Weights of a small GPT-style language model, trained from scratch on English Wikipedia.
Size: width 160, 8 heads of 32, vocabulary 4096.
Training: a variant of Muon for these matrices, 405M tokens, 3089 steps.
MLP neurons of a small language model. Each row is named by its layer, matrix (up: input weights) and neuron, and shows model dimensions 64-159. Each number is 128 + 32 x the weight over its row's rms, rounded and kept within 0 to 255. Numbers have three digits each.
After each neuron's rows, "fires after" lists the tokens most often just before its 100 highest values on Wikipedia text that the model never trained on.

L2.up505:147140119088110130107155120136113127133088138108171075104139132107120176072138155134160120145117160107168067175148067129088110120071181137072122041174199092111104140091125146044121116170148135128124177066108110127078164153152149118128146141133132144222163068121145145130146135065098084164
fires after: " M", " P", " V", " Mar", " C"

L4.up120:152143125148096107109133129185120098101127058133168127118110124104158101114132148235192144128114130127186160149088162178072159064078110154089085145161152101138144117123115124105100149197131113111190094109158129159138079163107193046090110139120161110131110136107162069109132151119137111096
fires after: "==", " ==", ".", "==="

L4.up551:093084120152134119146081114074131141105158124108089121211116165159109215092130065123120100116140186113130071128108168128152166180064156133128102119103170084117149139139105143145102133030130167100179104050119080150076094161157126098064137129136142083106135162102160165114160120132114146094
fires after: " L", " H", " A", " M", " F"

L6.up154:144098115179175106092149173128058153184108139188085090062072183137087120158075154108136119161082119111110168128171141097158133171113169182147169124096117113112131133162143133103137154097068066152113224078139167139172131134125184128107105092129118138125144121152084155138115144110115127150
fires after: " c", " C", "oc", "C", " pro", " a"

L6.up363:095090075136130102097192128167130103139066156160169148129092119064046127120137140131101061112152118126059122076121216107158096169115115110158116101132114102134139122160118173084123138117169120137131135163146143150152130184108116147161112086122158148126171122091189184199096186123147160154
fires after: " A", " a", " an", " Apps"

L9.up314:121102123161176146125144143161101146153149129121107152168101106095150154088107073129152145170029133141112130136174082155154127137096138139126060163199061105107094128168041069119131167157156117072076141159169148136084121116150121157124116127146118162133130099110159113103144100128167130166
fires after: " H", " h", " f", " S", " pl", " Kh"

L4.up17:113169113119085204057143097147120132116138205115138161132182099121156196078171136128125123112115141129114181158122189127108120082105144112117110170152133140099134135132134181130092098185099136055128107191126115157178156113066112167113137118140184146126139112086126200140145118064125071136
fires after: "2", "1", "3", "4"

L4.up158:106110102125196081107152080131143118160103127109125083147134135087160108056111128068121098099150126123113156120115116172113151166187116141124099110082116154145101143090217106116112121118090067163155132123171079154112068129126167127132157152128112118129173125212099166154123133077111167085
fires after: " the", " N", "6", "9", "5"

L8.up301:125087148136142109163103079099102128224096127081070131167161113150196147132114099115113175164086143140142159155183115062162136151186092146144099135065080117146114176080135119156188092112148105096143173070100157099157150138107132139084129104119085203098126131113173102094164107099144112105
fires after: " H", " h", " G", " f", "G", " Br"

L4.up624:135149124119077149093091126156133137092120120129113128161208099151163126182075119181146106120132103150172140148147124137121125110170117175102098179105119139123088133157116130146083149175203140103091170085194209203147077141195132130129138123158161105096143105147122136077155128139149108165
fires after: " |", "–", "″", "°", " ag"

L9.up261:065135094142142103164192131099151151128109090136094123087123143092121152131133142079104105103162091165102188128191123152103091112132124170076112142148148159145142105142067108145092145132078128099179137143149205117158213136124084095164084134143156152177122134125089124174099156126130112143
fires after: "2"

L6.up218:096148142084103173084157154140131158045160120059141132167062110178130148111132142145153070089135091128117164093140108103156172198183140128130125095057146165113057155153158139118139122141147168116122109162134109138164105052134122149135135116070135140161080141141138116133160106083154112132
fires after: " |", ";", " ", ","

L6.up313:076137203191115118125146119131116106096117152112120130143165152104124103101105127095151147111087099090103055103152132140092170154145131097165091122130104066142115195158131165107128136136124123044102151137179114122149168148151162126103069146108143123146156075105210082152120148093169105091
fires after: " ", "P", "-", "2", "C"

L6.up424:139189136144092092095110155087091159088093115142138100131161116147134084168151120158112126125125129152145112137132094112127191097128147145145112096102142113087118072138140125134093189170171165113086054151153142121132135071138105102118140103148144102110126105116198128061229154150073149149
fires after: "–", "-", ","

L6.up141:163113146104143107141125092122120142133152085093118112175101093082094098128080146081144114118098110097092127147103081093118109112062154162149134147071146109180123153202175090096128203036143133109134129155156116172158151136118157062187139144115126123108103172091080092107105176116154138142
fires after: "S", " S", " s", " b", " |", " c"

L4.up407:087132114133151102104202140127159141117128125131129140132025153102177105085106069169135134209107082099082155146102134158139136096130119170132147101155132124169103133142120120075137152125131094140179050075084135133154092104157123140107116105098099144109169146181160135153171150156176100130
fires after: " s", " r", " se", " tw", " near", " in"

L9.up226:099058135121118135127120114154066142128105112111106184120100096117181117128186075111175130118114099114143119092187172075095134126114120145158129115048131210100128092111138165072150195156104131149134152047097098165141146104166153181093103155061118127122192147135088140156131117108171094110
fires after: " ", ".", "S"

L4.up163:104138129124109150120116121116151097097119164096170125134132067063149133125138112204090119150131106147131117045148116130129104166133113109134130130115068131099091102162070109125196170138120114119176088142063130146119096108154056105155061120141151169133149121128100185101119215163125108192
fires after: " D", " d", " L", " v", " R", " dif"

L9.up78:124093082135067169174153170097155125097120049176215145068092114071081119152137060076142131157103149137106086133077098164197108131113152146151083074133149145152117119132105168098102129150171149126115209084145091130119132153121145157116118116133130122180126105218168113155106133149077177148
fires after: "1", " E", " a", " F"

L4.up328:147123174146102070188138083124144091102133084100108069111196115162148135127105168155163147136108127173077162122124140130118159152164104179147129118079136179155111097102152125105138178137147106147075138182149153138101136122070122120127141150061140158142174135118126082125067140133129081189
fires after: " the", " The", " Votes", "The"

L8.up566:138177076137099117158160143121082100178169130137136096106129105148161160181131136164114102152087156168185092097151118133139200173092098044073082144190124105106131150157132096155151104136130130078190179139164131115122173103153113172139144059112130101164100132085154134153148056116106094135
fires after: "\n", " \"", "|---|---|---|---"

L4.up21:076144073098148186142150089103143116116111134159136090127110125116168106109152152138142086014110083193160147149153150140158173147146105139075109121166127107121081134119082146065113110134125123139129082154149091183163182119101177180132143110067128175130124123153086094120176212120120144118
fires after: " n", " N", "6", " par", " ft", " min"

L8.up422:079176189101099131127127158132088192141150111105081094132155102097141159070139188157085095154085139073137156140119092176128085150111128123123127138135105074114075150156094145132122088158195186151162165072101140118070121146108168133110111128133165154124146046158101070124173135133090119073
fires after: " ", " R", " All"

L8.up25:191157145180123110107180187143127162108099136123140168081104153192111153109088093110157149037147150079173095107213152189092101103099128138125101103120114160125131126138118114165121159078157139094116133118148113146132121130145166068103104084118072069136125102124143097146132169158094191168
fires after: " c", " p", " C", "ot", "c", " P"

L4.up389:144110155114155119095133081107155155145157119122115180149118107084139071122160100115128124073124142139118119172185124103117164154025097072107131105121149088096088124158080144196100141059151086130145165151147128131141130113111144147151115168039103176111148125104106099105133157108097160070
fires after: " N", "N", " n", " H", " T", " C"

L9.up515:144118147138040048116143106080169199122112121157115104125120089146124101103079132090122127122208134144109114108138133082126174184108160128086105099126176154129068087130141169152114124085179080112078107173193091136080084135164183139106070138158128142135120111131150170137107128123158142133
fires after: " ", "1", "2"

L4.up53:107147083157100140057165110208104137115100121033125110084109068115120135125149146188074125108159084124112138164118106128173161146119147138155112136098108107069189160121109214144124099164118144108154127151160110154096117096121155133137184124091108046139171168148110130145124145079162097189
fires after: "\n", " Candidate", " Title", " Gar"

L6.up295:137086096077155147126122139097158125159132197080146074185137133156134093140142133078110099109096123132109099157170131099080221121087097134123120120181139157129132091114139082122138136137100129148160137132110097105112147158134120116092125120122120040144052142124163110122087129145177073118
fires after: " N", " M", " X", " J", " m", " P"

L6.up409:070087131191206135125140107129115156095110048151111115113077148159127133146081170155134129075134181155136111171096180155148116147174152162160074087123151148060086151129179168166134106133075152112133165106116078120148195126113135104151110124112117139055067091155135144067105138112171129139
fires after: " C", " c", " h", " P", " Cy", " of"

L8.up8:119148149208136088144126171112098144124161163197148090175133054146143106119106141133127089140151122125188099082106112145152082079112177156109121155181144135163164105133087117105137156177098114125135099136157173130140161186180115105156108122054117069098142134085154167086111222082121130109
fires after: " s", " was", " at", " ra", " |", " r"

L9.up372:129086175140165164111145122086158150124114154124113118095086155061124110141134137101147100128135150129124094069171097135146037175066175157117107116142134121149113143122170072096112079149087124096131122106146183122154141092092107111085171093143101148111153157169113131192124189170131142108
fires after: "2", " ("

L6.up416:131148089136090167078086097173082146061142163154104182072159110147095093153108104140097116113134095094152062148155140114142139092094188151109132109159173134132116100189157106120120122110169128169097131051114140148096116130156164153128139067055163182110144176096123152099115129085097079148
fires after: " ", "ro", "-", "os"

L4.up151:205149176154141100127222205111114112088107138140095151159126090152101133128139126178109089123204157123120145086093117175137126176099059153089084109096154127098085130064169142162107140150153110116170070120133143182132098141162119101157094093089155223086112180093123101117088130158094147103
fires after: " |", "0", " the", "ical", " National"

L9.up242:121089105117161140129104141207127106163116141146103140115153157135168082140166085091139139112121158128092085155163139068095140108116174120156140128097143138193161174123110176148136137125140146134094169150134148078122075078109192120189101145108078111076116093147162102132057070104173157143
fires after: " C", " D", " E", " R", "C"

L2.up12:090127015152115132139109161105132146136133102106048107173160155139118110161172123112119130091108088123155133152133128073157156051115132098075148143124175129084095144141092179098064127095194132072123122067165096139120150112152118126150148115073160099169090094159125157074129119128109136174
fires after: " ", "it", " H"

L8.up87:145108115215105134187098083169114071107143114123082131166133115079151114105141051119150145135153133129158112116104096139124106124096143140137154091110144126166153152210148155095121099139155098115081120181135163135152096133087131105097121133136166171124156114179110135112084135081159142130
fires after: " the", "0", "9", " a"

L4.up312:134065147124118176128124138191064145123125129113129137068112159153084107134136104141070179106089220142133133146156159118129175070113139146155084174120148135156107149105124117126154151099152143117160169060139108138143092108068142122114117139085163110212106114055120140109133135174120066103
fires after: " L", " H", " l", "G", " g"

L8.up55:088136082115169110130083110142162183093083162069123032130068123107098146106119089137106121097140149165155102098144149143125150135091122144134104078125134181112189197094126184165128073199149132136125157166147097098131137116105176140130156144123120166120082163055144149070160142075150162153
fires after: "\n", " G", "."

L8.up553:120195055196128077162116114125107133099140145086185152090163153163097071125086120148157089082132095122130100109197121134047145108106149152100108130150121144122120170151159165119109147128082133076114141119121122119109101118074143115087116176098175084101151103111184183142159090101118107158
fires after: " C", " c", " K", "-", " N", "C"

L6.up140:191101157140123152124104173160111116218132143162125173135105099085161129189138149130080094109120137127052131132152090100109118095141124129143192102107085128149111153113123101196120158147125084160111101179044131115125078139136141125138132128091130144100149134069190139121124068163110132118
fires after: " I", " dis", "ü", " he", " As"

L4.up449:085139159118117173126166149159125115173146122143060121147152161103171109124096108125164078141050129143096097061133142162022153104173062101117125178106090168130154162135085163111144131161179149105161161173127159155094110146115161177123092092090123132153138127159182112173104176139164097137
fires after: "–", " ", " r", " gradu", "#", " L"

L4.up227:082052135103150128138155090142107128133130083080131129126098166143164136151129138116095109118195074082118133075061088108155150188129118127133121150127192148203142120149093127106126156124144087117144165128090129167093223185130125110177115206115133111170138098164129147129131173121138110168
fires after: " S", "S", " St", " R", " B", " No"

L6.up320:089069128177070089125119137114108098105176076104169115178093127140097112192115145143153106118127129092148112064155156112117154113134144096121106132138118120141134187142140100126133179067136118076097087138096119193122112100120097134113048100134031135105076158146193171143157149114155114133
fires after: " T", " c", " p", " C"

L8.up170:186131175169140027142121158158170124158107067133142057063109206111134150122155158140124140128086109150108132098148137141107110116090131138063132056163173143065141093144112157087120087178136088122088177142092132060116145153119150090127182138113128083157112152123142141074098121156122129133
fires after: " the", " |", "),", " P", " N"

L2.up575:156143153149084140169193156133142167105064100143174082111149133084092165077143135078163114063098138084129153142174169148160095082148145161142138170196151124149110144098121142163124142180203158110154089173121150092092143115074116123044121166105133150118144125155158084128160079085100112102
fires after: "2", "1"

L6.up181:141137093131058086116159191169099191160162113181152169118111110155173160085128106129119125149139119059156120108095093161140152193201153144079102107129152122086120176104164089114171130079162136140130119119079160119128118135104101136145039136118136148153152177091117114068135130150078145166
fires after: "-", " un", " dis", " d", " I", " y"

L6.up300:128112081096140174134090129104089142095184145203141119224118149119099083078139079152090102142135119125158167116116152143096158121159054163098180169169059150154117142143150129178120101102121151196143112169150177094129088106136095183126042077159128132128138076090148095154105159140114119105
fires after: " ", " sc"

L4.up444:114094127132183114065149121105116159103128160135168148159156119097154130090152113108131116053190130125113120074100064125150160130162109222119084165093145133090054135123129122152149125179170115093102131131135208124175125131111107111168131147074098089117190181146119135201155097109102089169
fires after: " Ar", " ar", " par", "r", " cour", "ur"

L8.up621:181106145207156123114202122151063089173165151108065087148137117137152133138106080154142202148102142151136119124104118115133105148092089161068158075105095157108109181122116133135166124155091111082100128178140098046181145181132147164129103168129045212171125140129117132129184133122142128099
fires after: " C", "3", " c", "W", " Sl", " K"

L9.up317:117156158159136177152090195131060091130165128163140166148106131121103112131162103082123138108098119090134119102101075154147093144118118180149074134172099099145158104126107106133153143160137188146131108149137082112179175153116183120113086093082106094132117156131150140121134186080146114118
fires after: "3", "7", "6", "4", "9", " l"

L8.up90:118154121130149107133101152171083179143141106156135121120097076143173164147133102146087122153136153126108159139093113115086137096125111146060103108100113076116140130090152134105152148163177154087090113125168091037123138162134101148079143153109148110121043101121147138131160162173110108134
fires after: " Ad", " ad", " b", " under", " E"

L6.up63:081138135081117153123163128130160163111096122179129159120101112093156118124119056123162162118135130129167118109114131130088145124083147116181105115208114132076085156217146145165097111116135068132072097154160129115136142077132121184084094115096131110148148141178157183129143129122102047113
fires after: "2", "D", " Am", " ("

L6.up382:170130177138101194142157150125136140168115171140142095175146177137146104136136095086092188169111139217119111051142174120150159136143170129109073144131123084096077096136163185129063138160179081086116086124100094128112119148070115100179091088182144160137105076096106164100129147123127121131
fires after: " G", " E", " H", " R", " L", " J"

L8.up58:143121081137071152120162131163093114182143110172113112094178090190100137131111119154168152128134119126100180106108122125070086122079157128146099119108129092151169122176089160176161155126132066166182096145065107171125080116089080175126128083142122111117120136141070115129176137181127091121
fires after: "1", "9"

L4.up531:102123103130191157151148092159126113118171135083157097138109134123132047150172137116155172135173120125111097090149162106090070151191139146141098098087103082122117144139102158148123189120153093084141131095082161165139133134169105093127188121157075115087109080175090087149136131089145075151
fires after: " p", "r", " v", " ar", "R", " co"

L2.up469:076122134138075078117141109081121082092122088182117158206119111117134116144146098125138127158126132151157117170134110113057167150211131121102122108140110087114073127175182140146113118076193176162085139168160132088110134124120113111125154177118119159129193189181089119161086174152062084119
fires after: " the", " a", " an", " al", " The"

L4.up170:146153112128086175138118172126153097121173082133137136169135131166074129094092130161155143132163171100115126144108154186177139150062168143141127120181109132124189167063105127098141066066138107134146131134151129118142147107089127161112123074132147120105077139135196152102121086138090131098
fires after: " ch", "all", " \"", " Ch", " |", " w"

L9.up386:099086140132128084116163154125124110115107069080150161133132120102134135098148148070148156075113130172136116138091131105123127187143126124154113087178151114127075091151098182116093153147132079081172132163174092162077164123136106132114143096144125121180137065128209117191144135192139119086
fires after: " ", "1", "–", "2", "5"

L9.up368:130118094111141183158085133154087089091148111070127165110171137138119181144146166054107121151124141152146054088126155169141113080072116120140070073129164176114152070137140122151146133115154148043067140145125098121130079128105150157117147143119119160095144127144139082111132139138173158145
fires after: "\n", " he", " He", " to", " h"

L8.up448:171123114136127134139202135133109114159096165067167138075098155122119101099143136130120156113120166080117085116100151052085110137137169142098084119127156106149084149093154103133060091106098155075159095064123095173178150142152146153130128095149069169143112100221162166152202152158087110073
fires after: " of", ",", " in", " New"

L8.up95:137121160135121116091138091095116123112111131110121116142153151159144120133149114121053198160064102110089193121108113115136141044124103121088068113119138159077156068137100125098159112178080119102108086085148105147108140131159184150115147174099170139186140108128170114126172149135099092106
fires after: " ", " R", "os"

L8.up320:112115045131150053141114119072142178155148130203131112143121117157152076115126135107167165152130156156165131155110141123141163126104148157122139112074064143097114138098156167098110102152129128125120134084134203054117192103116141127098139189081142122138159146160169097155097166144119153154
fires after: " the", "9", " his", " for", " in"

L4.up437:131130098138127161045129126145120118140095175099036172137105136125080154144094097123149154150181172089130159103134131111136136141086154166092119103062123158096144180088186126139146114150140094068118144140118084128134141146160175109148132051093058097121085162124132128212166046149180155181
fires after: " —", " m", "-", " c", " in", "W"

L4.up165:166137186044127106132174104142145167144103154124180100097141150118142077157092195180115122109096131168077137074130168085113107145143138123115126137093135127158147090092151097108127156154114113136165097203114135150169195113095149150111134101144106111055099136122150082106110103141097118110
fires after: ",", " New", "i", "ak", "as", "am"

L8.up13:143141113181124085126144076178131146154155130107185123128049125087126159174133130109172152131119135111137172132093084116120100136116179149124086200163120151107144135172200139056185169077104127052048128191144077145200188151148127136090187143145105115121100127103174190132147117130137173145
fires after: " m", " c", " b", " r", " C"